From a checkpoint of a small transformer trained on Wikipedia.
Size: width 512, 8 heads of 64, vocabulary 8192.
Training: a variant of Muon for these matrices, 418M tokens.
MLP neurons of a small language model. Each row is named by its layer, matrix (gate and up: input weights; down: output weights) and neuron, and shows model dimensions 192-447. Each number is 128 + 32 x the weight over its row's rms, rounded and kept within 0 to 255. Numbers have three digits each. A neuron's up and down rows have the sign that makes its largest values positive.
After each neuron's rows, "fires on" lists the tokens most often at its 100 highest values on Wikipedia text that the model never trained on. A number after a token or word is its count.

L2.gate213:111066111146090166150127104099100114110144124151120146058126159171141089136122149155123155165070158172061146070097146156148101119154149166092089078158142104208101120109171136126037103128090086117140116060138082134061130103108139108161126074114084160110154134101115166122139105122131109100061039210125146075102147120056139119116099136122120073169155124159113155170139167192127086151144133119116092127135134079170087162069092163101157170103087096124150121162173122163100115089136065132109159121179139138077147119102135085140127069104198094096144134140142187118134086119139087181095125146126152135190145144111138100135140125131084113115105112135098057157149111138057135073201124122133122105150118190143171165160118095141165108165121186173123149157162162107117125152127169
L2.up213:149076105100123096090177170173100131077125161091080084095132115111139127104141149135109091156121177127138117109106135147088117090118141118101151115091123143130003136167098146168124130135133088146151111050162165093115156123108085126134123138093152217172101115118119073100071093137140148107099069102089122128122146162174147167125148122136103090162149100183137140090087089066153121163128146119086078101203163079163126091176095149153159190111176159125171081134148150125123108106151090100123122135076104176077098115176143115095120131073062135150123143109101180103132080132135136114113070098104125133126137146135132106122127140154144141111159124106128157125102158130162130164125131096162089119124148133114155124126080085107088160153155175137098169117182099137134127147149148
L2.down213:133077136169123087143169172147157166117116189099103137123083101106111108087162153168121094156126157144114145128138098135054066123133160125087170158095137136190018076143066145119115152159129143153120111110066137112163132075122058103170144150138149198148093140125120117137121125153133147081129128089117153138146174154163147126156131160146132069127107079211126142095122088094140114162106170095038094064152121102185131088147143127124138168111133147107171098181099144150146114112149112091084117128113136124159139113160122112080160134040022176152127155113099130122139089129108124144063068089096077099117183097099160189077136128104170136135144126108078168136080146144161066186071160136132064102159132119112121143140163097115132142100109192141074149172161127128166150133177108
fires on: " when" 27, " how" 12, " if" 9, "When" 7, " once" 5, " Go" 5

L2.gate951:107123102115154117074075145100148046146180132136154136096132087226078125084109187141088156106095138156106130167058098077142096122148123102102108141143127130135144096153143147074125101094114087124102102197176210113110098119158189124156158120098073101151154148081123139140144093105151220104083147107095136088098157138151157102162087140178098118112144161098088144162177082111140135168122126113082144152175104158103183123130134226114164126146167121146090130121183115154139107140109115131128110130123140190059092140154131048144122118078178098152158125096110121160081118127150110099064057143118169150108168147146128147158171155139105200176127122160147080136192130114092125106047149086091118119173107123159112086099160182121119126125111109153153075192131146045106158084142121
L2.up951:130092131151100170162141105157084129111065170147100124131066120102130069137173104203182103170178200034161118134160135119138100141077101187137149110083229105105125186185158147124129135148141093160090131164154129081179129128137096135096136175090107146154094123142143125089126120156144171096181071187091088089110110072113104042093115104105148122163049139170170140141173219166103128167190146168170192117144124152144137119104124077148113149111102118107105112165157088169100045109125124156167185148136084145120140097092196171064191160138135113092126139142123128118117177123087104123157107116141095075090129156119070109134114180038141152129085090150165128076148158124082125132127165112081117146132125124135128116196170114126157124132119208099091122132165076153165124119122093
L2.down951:112066113147114106041101153085130083138115124112106124133134120142095145140137110145099125139082155118109130119119102095146062100126079132093115140168150110132128104152123146149136122116159099153089082223149153111175074104158171123109118151076090155174199120118124113125083044125131180052087136166091113123090107053099123140178136146152114167124108194126121152113191107131118074204148140112103152187155177172117178108153152180145140124110171109077133131151127106158106128116093114116112135207115131152084102144122112106137133060087151095086146121075109109169124117132107115138110121149113138135124169148117118175202140135139075193146115138148162126139119116111104091117064163127061140131132123109116089107115171121128179116130143144095136141141171139112090210070097135
fires on: ")" 61, ")," 16, ",\"" 7, "\")" 4

L2.gate428:189158115149104125130107161099063111081165064153141126132069100174189107149085112168166128119096091094129139090122172142128142126152116138181075116183092138153139105146161154131062065121116057134170073098115078098148173101157081105144113128125129160107205123106118115079127131105122120173123136107153168142055061109184137120121105120124128117182143123131140172113128106142167134093083106116196105145105096127120098151119086120139144137097124073150145137110073109102111094100183166119113172130155117118078108117146185135147118150156161064092131113153193169096150148121141043168116114177155168133157119166122125159084159080101098061093149100120137168147148080083081088153097119191123089150127166105182140123188125151129110121144121183110122184158124122109137118160068147
L2.up428:171112083175052169120111117140165111101129075117165145171126077160176107135100133127130149111073123125171144160140232133170119139125117141081061134148183065160106096119137161052090152136097118121137135100139090089093181154136112095122122131105106148141121093127139081072157218100185136136125178117107119156066169124107117232112133151154097151147077109157160162100128095109133124195090123117119072128124090063076166140090084121106169140067112119100156132122109093095143140111102130086097127124127132126109119187086173180196129177179123200121111148125180132060134160125134112122132064116142141154098115105111122127125106131124158142139126107109136204062101085116099162097142162135156157149150121132121140095125128119125090135136177148123070129147116140150081212175131130
L2.down428:169071060142074135108174149119154133094060092180151095153156091153145171160117117100124134188091111156197149179141160129168120146138151157087070155144175078173122094089091160078102171120119129118110098113113122079081111181130113107140171145093120157166074108132115161105177180102172163065156137190130138136061176155087131163107172172146116150113090107133134125141125046114136122186110132162112097095101083088124116107070124137108159129117089180051138150153087077127169169133063135154116135096114158144147157139152137182193107146136142174137101151092205109096109183103106099106107132095192152124125091119117156095156125136166162142134137142099111195111123179119137215096161148111143117122163108141120110122092090144159101130094194125109093143148123141095111159164109150
fires on: " claim" 11, " Q" 11, "Q" 10, " when" 8, " which" 6, " dev" 6

L2.gate796:175159111130159128080108136101050150161169161110171081077138162130164110176124094198170130100111145137165224111084128093075073069194100109112164124155136140166175165115137098100065149123140144174131187142107126221155166077069148128102141173116147092101133105150110107114150114149091105138158081116122137131109118118062128134087119148101168118174066063144114140120109059174085129160129130056081152189139169122075133185101117133141171126052147122170116169126157093164083094091074173081141110112089117153124154138180138107131118125130119108172175103091096068099140164143132137091133163149114147120096122153107141147195176135120116107097156165141149126174159102128142107073120129099178111119153146168158185074136113106116117075155144121156045140171147164137112142079173171
L2.up796:133128139081168121155129109189134171123092108108111154133092138113125099123172107082122114142136103148156090096127089193123205085134143140149153098090131148139136151104138160159166173132090138144121104117154146167095097137150187134114110170156100122163128110157186108121141112120087106151103125109113099087153111162143091098129184177085130137172180163152138118079087100120088113133082148181165123049096087153142157099119126091117150124169170097091116109153147078158063140110116118088151099193093156108172124157142090143163119078129129141169131053135166086187158111138095119123119115141106135173056087146143127108052061142171124198114117076098146140123109100130184143207112105161124125144122190170138100138053116036148088139155098153176110126086135178129146127108132145
L2.down796:154109131039199153084137121173107134119124083095148102084153146149107150183173087059127130122095120161099120089156142106111161103110122204158178156152201192143130093174117150073150134148121109176150136095124143142099086138113145123108174157096182128110173116128142123128140157101126128164077163106127138046160101122095092126132128148148150093156128162141133066085041144133129115114106136154098110082145125155100130126129132109122097160089151111083152086115200140202130094146121112102150104191126144111135133195199107119152084103144010148188101090100144130085095078117121134143113123163127073170073100203128103155047096125164149207094134072098139180141123111148173146152111158108132134121178115188111133126082182106128084135119087178196173175073150176148117146117128099
fires on: " am" 21, " aff" 16, " ac" 14, " inf" 13, " autom" 5

L2.gate687:132147136120115102128095113157141090123110146146134023127134074081166104120087045189074137136137167187088177172070154105107154068126173141091134113128123108132117141147059103073052162112140079131142109184066099130144155143095122116113165148177120123141112155142136132221177095093160151075066142117158119177147154162119124150066150154116175074163113151113137126113181129091105148102161087141186116162118173146140183090124058097110104197181143122126096174111145148096122133120143120056060130080102176111069148172160163157095163115174184154112138151136089133145170150122089072079101162065125138106131092102075116122159182121123151119077126090115113114058136090098108143161146137126123125117170121108182102102153063128103101077148159135114080149151185116165171141072113140
L2.up687:167129204137115200134085157118107129103066112139145172168108111142139171096153060113101105129066056206093079134206128090190117102106080157102170102111168162118067146093156102132123060149095151158145118103102186164123062156117110111119097096130136115109076082153098145120133145085045147078159104115176090152139081148176123123131083116151143102094147182125061115108115088121115124150161107111153089080069104183129142086119161093192113091196172113098070144137091130164146107104133128158135144116169144187157117124131138122136155141171148108149095143091105179090201151105118104116150122106140112055112105055151136140068127135157132115137093153071114189109153137156182132167152138085112163120144149129115134126146081165135150113115099083109156120092134130124102163114122121
L2.down687:120133212111117180148155144142088136135102129111195215184093127112160169130187107132101120130067082169129094107174098099181152126105115167137188118151136169196081181060153128176174151137111160152103160089118159156126037101158138093070127163161133150103113101186137109118100163131130115025181136104140159136163114159165146148154113068158112117098122149132060145153117170096093106160161119086122140105075121128126087175188203158165147115167125104063064126169112144162143116155076108138154155135142121183149116152142154109118172132111078098144099140125099147061144163075135156146125129088099099097163097070133105076073091187132142129095131111099117188132148100169151152111127171105131116154142153170133125133135170137114123135169097119169190129107088146119191132129112095
fires on: ")" 57, "US" 10, "L" 7, " DF" 5, "uch" 4

L2.gate118:163169120098145133122133086081128143129115138084142164135180101173195113086116129111100139135114135167160089128115089119115134170115088057141109165062175136136168168163139105122108142119172119149128134117190151180121103130135098119217172137146129115134198143117088162102154083114138167090143118112106114118108160090114181131130060125095106140153142150188141128102171084133133144107099179086131131149139131136176127133129125164140155125127122083105114154136133083137126120130145133180134168111126090098145122092098191083118116126096070098112065087116065122079121115106094138168124071135120157107112139137184129151152178136136079080139169159100132119146130165063141084038068186112150098158149096126127137100123125096156144132109085149122076148130144178112149200082149133
L2.up118:117077106109152153123153095132099156091156147067135165124155115105104206097099101132149128119183094097122128126105182124138149198126145127148166159150176172149153129076146145121162150175168124096159085093091101118117123104106132123150148147126100198153094122092189090069168120161117066164137117095117138150113097105107145098110128153136125117114098174100107169147097124137118114138153131137155145110149094096189095137094118149120147161130155172131137125190139150152114133117082079116150186122152118100126099076151117121158208156125093106109139144128155156058126105193120107096147129101104159199125129162159157134137122124076111062136133135120184082130113130166093142110185147145182092187111109152154146144066092179099120152158139136108110131137197072162143127142136162
L2.down118:163118095053146135176175099092070133137109112076106112113076092162184155103081104138133190119164090121150103130178175074178111133145129151172090117126122104162163098039119130133136181120167132099140091071061154095139082141127065175185134115073122208130118101120135148105134044101074095077083112208128184179105189162191090132147129144175145118157115162094133117153138116152120132146128147105168154127152048122152101139122124105114124154145148155138128141112101091144151141156098137097110124131079142083126124091114131129133083159135118123117133098091159121054100091083149108095083120142103177166142114165134117078113090152092052139092131190117138121167169147142062143080079125104157094145115191150117109160083132092103102174086139153147138148145145153123159124109110211
fires on: "p" 16, " Q" 13, "Q" 8, ";" 7, " Population" 6

L2.gate353:169119167109096136083102076070161126089143156085099122123125185113105174120130121059074203158167096111093109104101095210111168109128116129128098140171139150122107098112114100156093092152113136155167092076145056114107119109112143098136135086136147148104123181108108136099176118175113109147109091144122123111174116127115165155144189106173125126159175126087160112112145082171145191190152108112110112126122104152140183131126114125143161081128097123124124094207109143139136142176130091083164082097117110157090161110101090118164182146125136133080130183126102117084147126224149141156127190139125120187115135132181107157186112062178111145143058167156138128130136091152119077086144170118125111114117163154164151154143063163107163143128172126138116147127188148136150121032082156
L2.up353:158142188108159100181118066129195116128134137061066055175170174127119190114104143127069153152107087100112099134134135166179149090084150157144098142085070130111106111148119088143105092154134125127169115119127100145146095078076179089117152056154145117134117175125069120126137136114123169123162168158099157119168091095150137107145243127093174123129123087161149092140148165099156154167077087157144132123144133145115170165137118152136112093149124177171060111090165142120144115163152175149154117147131048120083144075138071135138132148144069128152093128116103086095124117107132144086154148065126111166101139117140108163071118111134113151150122107137086152183147103162136148098141140085213075154117141092170147154177081176180168124073151135125061131092129101134102143084123178
L2.down353:115147115122162111121103080112179100115103113074136106149161123114139185146078160148059093121065155148133105141144132113187161086058131179167109165090109151110132117090117099142156103094121076187127101107063119141153143101111128131107089092138131093155114131112058112100122126143125105155146142146110166132115098095141115088140146104094190097021068083157130103130173185090131114183117095151122137116159125131140100141161164151102158166140157112134077124078169147061127082157122178113142096167120096115082145055099131165143107095137118135101093105138107101078107138093118133091149127080146121109104129109106144160076118128108162133092133069104057159153147141089143172097111096110173075126093095139115126162163120141210177147061113115161067102089107097136142093171106184
fires on: "ed" 29, "intend" 10, "ate" 9, " ISBN" 9, "\n" 7, "ual" 6

L2.gate972:125121159157130089089182101186089107154123129110145136156123157195098125135112112159107147098137141153106141103093114120110138147140123106158125123191121114075027136081126091094180069136127125142163134128101171116144175134078124171113145140159149164084106119180126112056127138140076091112066109097158111105105130138116085102118080107118147098166097146094143074172103141129121164110129148131101085095138166113081092117112162161099128100104114122100106140130099201138114079102131138145165113123053139179138149060142158155096127153101141094150177133185151121138082161071132131095182121139024108138130102126179157195171111165164165104090034158146057121129153157163117111098111093107181118153133133142119117122143084179070152136112158142157082156186143095163124103122044114
L2.up972:094080092123104200126152130184105120166196144139084108102133129163169122099163116147074164116137161143083163108129108150157154136178125142107106117124109110048107138058068167116115115080141069152122100150122153092083112171079101120137170181185180152181157072155131092130137128147073103146140166075108103138150139123130163169160196115100097121145095113129129147122138113101159145121152154090109111077116184128107139109126164140091124144170136108062145109137182175089090170152095104128108111075126154138096147111162123082161171088124116162139147124180133092119140147135186120117101151133102099161160121096122163077062117111116161048124091143081131103138093073083153131114176116153059123147139106154150150080142113174097130095146159161094113138136107138081201109152020145
L2.down972:088095142129117188144164127161146110102168166183110117097159105165178160087159119131092177119099107137088144105147147139172178156167127164105081104070174063055123143073091178144116123116087081111152080167105134066057124154161119127079118174164164139213125103129156105132141111156096090169154108079122056193113112127073133162168198153096120097141106095114084138141123148106152107163173164100148130128114163136127135162161149144077136161123116084083141171123187135106136126148115130152081123078129155090120143114155091059153153091112189166127138117087128058110170122126150103135068109142149124156160116122103170101080122145084120050110133117088121105135110126124173110145169129144113197150142109135082102141131115162106132134130166147063085154140117148086209088127082112
fires on: " comm" 18, " ref" 11, " def" 7, " Pres" 7, " expl" 7

L2.gate711:174155142148178100158147096134155148166137116115138108156161076136148155133156197125150128098158082135157145087186134098138159168114110153130095148094113139182146141235113083149112156128114073071134112103051151176116107103115122175151180171075169132100169148159135105155108134116163167084117103201107098158157140137139187106117079162111096142129141136077220130128135105146144084110125106144110174127166115108134147095156130114140179118156159107176100167167133145094114139120089088127151152175144133121095077118149073128151110130164109142160131118107169120104088148171143119160128050168133124130108170155119169152178117115139170126116109103151094178086091154171175122115086118088092123145115154106162093125095071113164082126163146157134143153096140081127132074194188146
L2.up711:113113079152185163088081136179100188120102123064048142086092202148135086131167146090111135130093170101154130130134137091142112127074129124112094155063149118170122107166100135194152139173193113178129133137117128144100120089081116113139167108079167135118112097156169100156088111121139092087133090098140079151136146105089120099083108174096183146176202136114113119137073159124080113143187127116158178130133129147135151144105156148126111169096151121087168107138127169139154143103090151073122121182117092138124115137143084125161102155167112133075056116133161104183127136050095127124122158109156094166146164132139047125097152083143115137110101074126132126165099146080159068124123180158078179118136138113107158122137137180136111171106112158142143128103141118132187122084177117
L2.down711:123112087112144105106036104130111217146125128131060155076106167119186088086149173141089160183093164144119169130089136073172109138114144111111100116118106116146106079126164132139188117187126076097112108116147098058122114066125114157109134120075113151089132110185086131112115096177174130123099074058112127121077143114075138110120087055102125150150136191122094153153125138083125126173195108154123193095128130111120095135139138183115100125109132108089161118134150129127145118139094189098097161114133087121141086182128116143164103138139206148168029163115162133110153154120071117137131140134119138142164158147136135068114137109142148136043113082148103139140139124073133125097141111137114227140125089126178187102129141147122116111138088119175132110108171171135201143078142107
fires on: "es" 41, "us" 13, "o" 9, "\n" 6, "ack" 5, "co" 5

L2.gate466:088157083137080093089140176119133160156179171095111168177163176100110123093154158129145174179167111144153147098092088110145192103063110133111121099062107155082137124187128137119097064161111127150170117184116150165134092086109132194149127099092142066148131094137194180211144086142122126099134122101181106102200099107084140095119082087205102138141111165179105122125102064185087096116098083118141116080182164129133163210134144059147164102093167039070135120165123196136145129134082106088139091080072165141117135082119160203137089151098145158157166090178120118142133143113120151098142154116117124126132156175112114155186113207082138083125115165123126099168114118129144149139094119066114191163162094099071153154215071107094111123096143144189128104168148162122125105075105144
L2.up466:210123136083126082181106102131119081192125172178144154163112104115123137161089154137054119096136169139127127100156180164134157081090130154197136124201119082156144118162162143085131132127089129122137161180151112136139139120110164108067086118149200157196093161162116106131142165204210165130144217121052112176120129191155163127106145146062161133122137095093101162152092117102103126129117201140180099148151112068112198113145159154133123153137121163139146168123081128153084109155152057123154131140113110090104148157127135122077126108099127107126152142123106101075205106125134110103127129203120148146123104111169078109147079088133110107053091064119093101063180130177127106157159107091151108156125099084127106142105141170124163108138113102123109126103136077143110084175168134
L2.down466:174113103093137093138075122172133094172161159150141153093057134127132117130029146086126105183159151122164078147121114123136148114129124135205161157184174193127201162095145167071133099133115067113101143169147158060150145113151191100116094156120160172166106166120132097108083091122186130102107124107110177203078136122154155164045180131055134096125160096111083097172130158140157095139140170112129110158148120138135178108159178149158095101136125145090125171099087110104164086159087105133145154162174144163117128185172137115140121161078122103175114103063108127080165118098132120099149125175158111165054113157120066160123101098153100119115089117180133111108132114144107110147165160131105123072156168108143161093107158194121110146197151108121123137084162080153116102154179132
fires on: "ed" 26, "ous" 14, "ied" 10, "ies" 5

L2.gate513:071173121081150149067131160118100080137137094120123084151144111127099150096136091094133160137133114093130164079109078076118098122151117132158078197084165148146121159170171135161130088129109147111141081176174098191128117124116151127080109121189122134127055103105110080119144086144139112164134116134143123095130105132140104158156115164139157176070148136118126092062120099158051162086133124125162116126125203112096128138159166119104136171122083082091086076138112168125106114102157170131136139135078176129145116129127114123124088198172147093168175102152085157148183065132136108102173080146120056128106129105132138156122130206152114136119127139159111133134162136200151075140129075109174140183108191081106121169144083145167136190123096128094164139187145139088109098108138144
L2.up513:131115123131136130147168115114086139183088142126102174110137145122101113102113112157156118176148119085128126090156162116103142132136077156106131105103159095055129143110131146114120110175080139094114150136139154119094151170128133161182081089074136093108116113129142114097155114157110112105138089114144125067152162067153073167167036101155101120063074118140137115106106176114118188146102166092187152134158139139190100167149123078054086122140089097092157137138105188108039121092093119183117170157107172107164181088103161133087119137163149114076119199142134047143105157089106124127200098119144117119101151110153133068129105173171123079145111159174099139182148055190114100178126146130070136104163145122098141119163121162143119133051158147093192152131081166098159140092094116
L2.down513:138119085164083071178150084081127170142126101100077134109116161132151115087164191095143069121105152145174108173182129197133139106153125137180190167126139142092132120060152110082142092115137133138100152060082141094127139158083132142108154111096072137091174158179103164120132132138134165110191132116147151111117124106135131204074158122142084100124081074117119178141166110203162117121125115170138129185158092157122131109147128125144119146126141123132180107142131115101103181126111124056130122113154148165144135124083164126105114072183019152077118096142129173142071145100130079122161148098134170126137143122152126133072166085109116139106125126089115112129140194088097124108087171140060162098162130177123093064133099087127112123122152096197097114091087145167129100145092091
fires on: " known" 26, "ed" 21, "ated" 7, "ied" 7, "ected" 5

L2.gate90:132069151078202081078078095106153073149133167069133183103162175079167116108146139139170132103127147180144098114063100113074155108125113160125164137153093168170148111082174115197098152112147144072097097150148142037089127131127149161145128129068109113091125083126112162078188126151132037132173142139088129110193172083143127142136077122174121150161176143143139092151189122130142128110162148094180156136105132141129171117133169119142128150137140154121183149153117081146178065145091150148167134150109135189123120135107141107083152133126156105112102145116122155227109132114176085094155097206097146127120138123115149129149117172131094121144114163168092132120116128191093129074107110138131119143050111098092100166075086110168205167125157137152143089206124142068080141166109162
L2.up90:126138073141128104123136084158159132131174170149149095196111116162142099074118180162203145126137205109200074114091060149081139121138126169176113127114083133152130150086134111129147128067149074160166095110123192091099086104127114115156143168132072090097138076181165140165189139108127083155115083152103179083117122093088084095138132118115065140075156192109131141099094085080123171100142156112127157096076133145133128068067149103087109154144144125144097147104116111156125131113068089163173107114120116136137069191086116158156145120134142090095137163168186126147156177131100154110095103161188139153106153151099175175151088185142158080176106152091173163120131150087184120042077103140110091106114125057093092126092121091084130136148151133118115128115134116091118133097116032
L2.down90:124128107142084105111151110138182161140173157224118097216143146108169117106069163133164141123169172140148048098097105122132138119143146124127103143133100108093103157097137153126158153117150093204146106147095122120109133121099086073155193164114120130119130030140149161113167092133075114094072099111156118101127151089087081118119142136120041095117143158098174150119110112118117127134111151141125152098112082134085168057107115142071140132089143116133068118155141140160150126099064100114137095025162090088099093180081129122140110167129187115092121138119150137102130155105135174070115117122200141142172166108145118152118111156129171114160108134066188132124175138113186093068090117133156097089118133111151093156113164093081059079120146149083140094108176102143081085104111080
fires on: "f" 19, " Far" 10, " far" 7, " pict" 6, " var" 6, " industrial" 6

L2.gate399:180131110157117207180159094139146161147146116139130058144145166104103141113098097127147131139192054068162148167122187128158182169162122135104132093187172075179137128096135127108128137108126130177171147166173117145151103150149168110129132156119042153136140149056147143142123116139135131160139090132123105084129094109098056109138159157138123108170116128095175154133151188172096163159174082154106118114119123153128152158119159106155068166047143121081053127137063097157153059118132140085108194159168098121147149140147200168212154145139174179152105104163121081075107130125147120140097152135145096120096145136113091097150165181115124091160082145148140183169140125151045156100135168084133090140123088146129160130106120120118133121098098119170131125142172117135115132151114118
L2.up399:162079064170094109166129172140140109135098160068137122128177143081127126167118100140155152140116106106131090141043152183157133137139141153103149078131087130120152118134137124078123136141136184136104190145138098099096132180169147172162122123130068103156131153129130127167177171109153177083135139098122184168120156100102101155076134124159125177151117149055063113170152091093164134205185112105112151082126186106043146139082126123155097060121124127131183130076175135091097147121139192107158084096115122128126101160100103144135104150155226157140196141128099102121145138106140107103072105217104095087214110128030113102145093152102131143141151141124100169152132141109117142138194175175131090112177168121146120127108133088112069134121120094166127121144142110095184165138065136
L2.down399:121112158157080109114136184118124098107056145145167163120130151135106135169124100144139146108076199123114118171084132182139166136128134155079178137157139184133092142157140157131185076122118153116113113126132143119087155111118162166104133082117113068115113120159137117173132156128105130096153138103108177129099156104138156145067142179105104180124132148098076071113215108070134118210186093097137154162148114157085108198125132133109072088117116169095197082156191136169099120125095126103143096091117176167135139134115116135111123197161108081148123120139148164123135123106129056142093126157128082076127204128083141152144139145101149115143138111142092123157118123106133167143154079151193117104126146151158052108131152101085164146106115115108140093127082093085073121139109080
fires on: " |" 91, "'" 6

L2.gate169:094149170115143116189142144135106110190042097146089157099182138055110097127169168065141117096073094175165057146143137125154125129127142097123119163123100135183080145097136162188150157097123133124139075132161155177113121077111153117123118174174147133182088172158180118116095077165079130107074144113079089135137108110069152095096041175122138162174158122068134143104163166117059131095154176089188193124114151114152161123093136119076181150101153056153132089130141097154143161130142106150123111119120099115087090123169101105132166162055174127119159143124166168140168085163175154103153177138054127164160125120097139072157136143156156114105129143140148137072156140125147138098108089139127144050092123187158127070138098173161126132142147162157081169166163089119196167048180083
L2.up169:165105094090135147137136081129057081139139121167154163117171106154114153157097106174145117122136108144177094130090155132133159082165126157061112112165091093129126071120121133080115125136110150074163120069113117087154111075168134153103095108158126123111102133064116165128171114157113124145143136125074120164164077106140081149122018091126119168144135104113144110110106108133135138135214084095176174082104150128115123157130157152122098130134134095102125133125154130107082123104121109097143106133139160100071107132136129155089102089099062144125110208145156128100105200196182121131096141153144141120104153091099125128139096172110127171149148151161107099135091139167123126076198170189133151133159092135109115140102126147120086173000164171124149085092143054124169167138153077
L2.down169:141116096079167134163125157120148132080072125155143144101163096117108147139117137168156083133142103112106095114144111107117169141125130101140121140137084190146175153117088164086163116099074169145148127106152123126105141102071168176075114105159145152111077123076106183146170135094145134165065115077119151175179136094121129143087068115136172143117049136161198099155125132137147081130139137149136127124149093106154104159118166161140111089124105101131046123115185167135136046105151164165137116188114115155083129141149130133115143112077133103139085142118137107149153147169188117175135133119107142160170150076143157170158126127094184156138139171153152155160155166169098087078113128133188156100161128130133119121118140136091121176121165103070114085053145080181083119117140054
fires on: "ed" 17, " trans" 15, "al" 11, "s" 11